{
  "n_layer": 10,
  "d_model": 384,
  "n_head": 12,
  "n_kv_head": 12,
  "head_dim": 32,
  "d_mlp": 1536,
  "vocab_size": 16384,
  "activation": "gelu",
  "norm": "layernorm",
  "norm_place": "post",
  "norm_eps": 1e-05,
  "positions": "learned",
  "qk_norm": false,
  "attn_scale": 0.177,
  "bias": "all",
  "tie_embeddings": true,
  "parallel_block": false,
  "init": "normal",
  "init_std_qkv": 0.0209,
  "init_std_o": 0.00468,
  "init_std_up": 0.0209,
  "init_std_down": 0.00468,
  "optimizer": "adamw",
  "lr": 0.000411,
  "beta1": 0.9,
  "beta2": 0.99,
  "weight_decay": 0.29,
  "lr_head": 0.00684,
  "grad_clip": 1.0,
  "warmup_steps": 493,
  "schedule": "wsd",
  "decay_fraction": 0.591,
  "decay_shape": "linear",
  "final_lr_fraction": 0.0,
  "batch_tokens": 65536,
  "seq_len": 512,
  "doc_mask": true,
  "train_tokens": 461700000,
  "steps": 7045,
  "dataset": "wikipedia_en"
}
MLP neurons of a small language model. Each row is named by its layer, matrix (up: input weights) and neuron, and shows model dimensions 112-367. Each number is 128 + 24 x the weight over its row's rms, rounded and kept within 0 to 255. Numbers have three digits each.
After each neuron's rows, "fires on" lists the tokens most often at its 100 highest values on Wikipedia text that the model never trained on.

L7.up820:135109161124179144104195150111171128143118133113151165166153138110083114152099129142080131088129097156083155144171175116129164093090155180129105142169149115171089155117140120093154115129121113106101092120117119158131105156103139135130096115197125137110101099080115117142121089097120124151113154127148143139140174170136162130068133099142176079137089142128107129120079133111085090126109132098131060115105095145153140104116067112158127113134116162128172140184110108152121103148137098117136131142116150131131130140069132116134154128118119131145145100130135106139147107110125142110108133121083134127124108141127130122145142128154114118136102132153117142093126159120152155098105128121152136143139173145119117110118178115133112141156128158138126133097161104135164116144137138
fires on: ".", " |", " of", "ries", ")"

L7.up1311:137084135077118141127130122127167119128141083138147127138167172099100182103124123130112146104139119124162119107134095121145171119145113142133128113132162120120150122142126121116146148099134125116119133119151124147148142111124138123135145072111136131123134110119121128103119087132098111169161141131170130146093101133131166143137139155101134148154143131143129131137157116135118109130144105094127144138128109123144145137129102101131111128125081116085148134153109143113125138119156161120109162156131121131141179152113160110161182103138111149102156099067105132129107127111110117146091078088135173149064143148112131130125096121125079125141133137137106158132141142153168131104117149158161111107108116126143123134096161107121119102138132118170139092127095110119113073095153086
fires on: "===", ".", "==", "\n"

L7.up1527:134083126135166131118173097121123135170119146086116141113191166162092150106116105172117129138122105134109086119113096144121173155115154136113174097123097103125165113187140107176119106145096168120141104151077112152150130151145104124129140114092137135132122133126101167114086152164143139135181105131153149118135149185132132125116137135115146125135133138154119135140100095114115100136126149112096186154106091109116112120138144082135136135084123138119126154109128146141140164134068132089151091133090135130169109148086140133167071082112139116134109163093092163132118159118095125120139107149104120103096172135135104122161119141127128140157130110147190155152145120140122108107123148082142109122112136119121119160109112081099127084148144080109087117128127143113142114171133096
fires on: " |", "===", " ===", "=="

L2.up566:130107130112179133143140112072142128177142105071157100102154095128103113133097123133140125143128117073071120093150135081126115137122120109086122101130176109144155133124157128101124134087161129112134147130142148112154121116138126139148125134142114138136138107159151129183114123150133115135133139150142049112098144148150135139131176137097132107123114121139144092177155100162144110129117127108110108070132125139106081140115103136106151156087137149159096134096141088118158133124150107070150119131131087179165097133166120105112148132112104098119099147114142113165125139110119147142123122160100119122103132127124149105142111127131115104122107149094122177126152144119129121143104140150112137115124122103150127146161082119117136144203122086129183110122162151110147064105139124
fires on: "===", ":", "==", "("

L2.up50:153119175126112142115131135145133123117123119140109183134121103184121189085141122139100131108115137128152128135126161123128112101121113138092105128160115170177112131100124148139117137165152161110121131152113131124136155097142170084160091135159173091110112126122126129115126106119106121135080074107137118121115155162176126182083152095135098155136094094109128143137138110107125123130193117081112096120138139148107157103115109145138155150145168119157103120121150164146120122141103131123184125104096118129157187147198136162142126140125123126133101105152127126106124071147133111110139122090089100132144157135147210125127122108123126149126114130136097142100155102104137114097141194137145130107139112089090175111123139132098072159070175116127135123130120122141152110159101109
fires on: "T", "5", "t", " square", " AD", " int"

L2.up1451:115105147119138108116111122152095165151148135124106139139153144180093160094130133117135075112132099121112130191167118119105134156102172103128108160108171129114106126144148113093133154144117128139166133113097142149153135115165122092164111090151193086102101141117160153116114131128125098102123102133117108071125133152142144161093135139125144154136096089134163119111100145112123139149151141098097124113110142138147133079097127098113170149156121121177119179104096121101185126149127107158156124109117111135091141113134125145133125137128111124080088116145118130112142053142097140139147085132142131114144111139151103141128147146125135063080140131173145143107138113062107075147143138139180115119157114108135110140098124102132110163146163080100151169122125135144096096096140131
fires on: "D", "5"

L4.up441:153118155133203115113102132180157117159139162119115125110117122106119122126129082166129137153101130131137153115147136064175145126160133146119115125146134104106068124152119096148146102135130149063146145110113132097097134147121116164126088121111115143116125149110177111135097122173119110111136076123162129146126126200141090097107150114126160189102100114151099126117127143099094140136135094122112118139168093113118138120081093111119167155129147129141065110121167100129131120152096101078142108084100133142150102136127144124115135121159150153151179123085110118162146143158115149129133107144076152154095104105152147112132113121118138129161148104135194134119115155116127148111099122103104114165151127137105155138117116120095141108113096188144109142104179110118158109166126140
fires on: "==", " is", "===", " are", " in"

L2.up530:109108120135126056116145144091165141085140095145134139186107132128119147081139122116134108146134113133129150136109149124161143097111130122120128166121120109077113116130123117153131157127117160078112123143118121137153133097123128160120151126119151105106124179085110145129082190145118084136117127162136128057100120152159113160128116107124109155136116117088149133097108149110128118165158177145113141155152130103166131095134136058139161131149135069099135126175125119098131152173164129146122148143128161095074137124117100116134115137139154133124148091130110157112149078128122121131114098097142129101149145136095166127083136127117105136085099125156162138101125147116111127130165135121127140113116158163161166143165100138177073182177138144171140114109140130154130137133117111
fires on: "D", " d", " silver", " flo", " deb", " News"

L7.up1076:151132120158157169145145161133161155128142126126111139076131157135125147118124186137118151097141107109098145150157173117138121099133134135108113144170146096137106148152124141129128114117145127117107153073150101114151087125173127164127098138112166115107131100116140150163089139108130120115139168147159140180095179121158143114104129129122140108131089111170124112111120146091128161122153138117166085124153159124134103119088101078155138190061111148168168140172117121140115174177112131139165136152134118120124072129115134127109144093120140151138113128119149143152161114112087126110144098158080103118140135124118145117139115090118129175141130113180148134138117166121154104096146114121132116156114137139113118131167166112124125129135132157085085144122111105149131185109133126
fires on: ",", " |", ";", "',", ")"

L7.up1154:108105122128148114131177126171108142157117124073140114147138133130101101129134162167081140150124118095124160094123142137166157156149111111078113122107115142134114123123180185186138135114122156129151111109135092108161130165165157129112145137150166125108106119113137156152138172128121120144108093142110148174106152109143099142126098100106144133124172117139109137121113127082151130141143148117131145159149096106119111122124112114144140139111087138142159126137176145144136098102065131097149148161108132148108070115120108131152147134164134074132069112114126154146144135102145115117137116139106101141106153117108072102140103115065120147151109092131149153114147127120196103114143106103139144182127173123151151157124110132127129099107138127099132125120173108145123097127116134
fires on: "\n", " |", "===", ")===", "==", "===="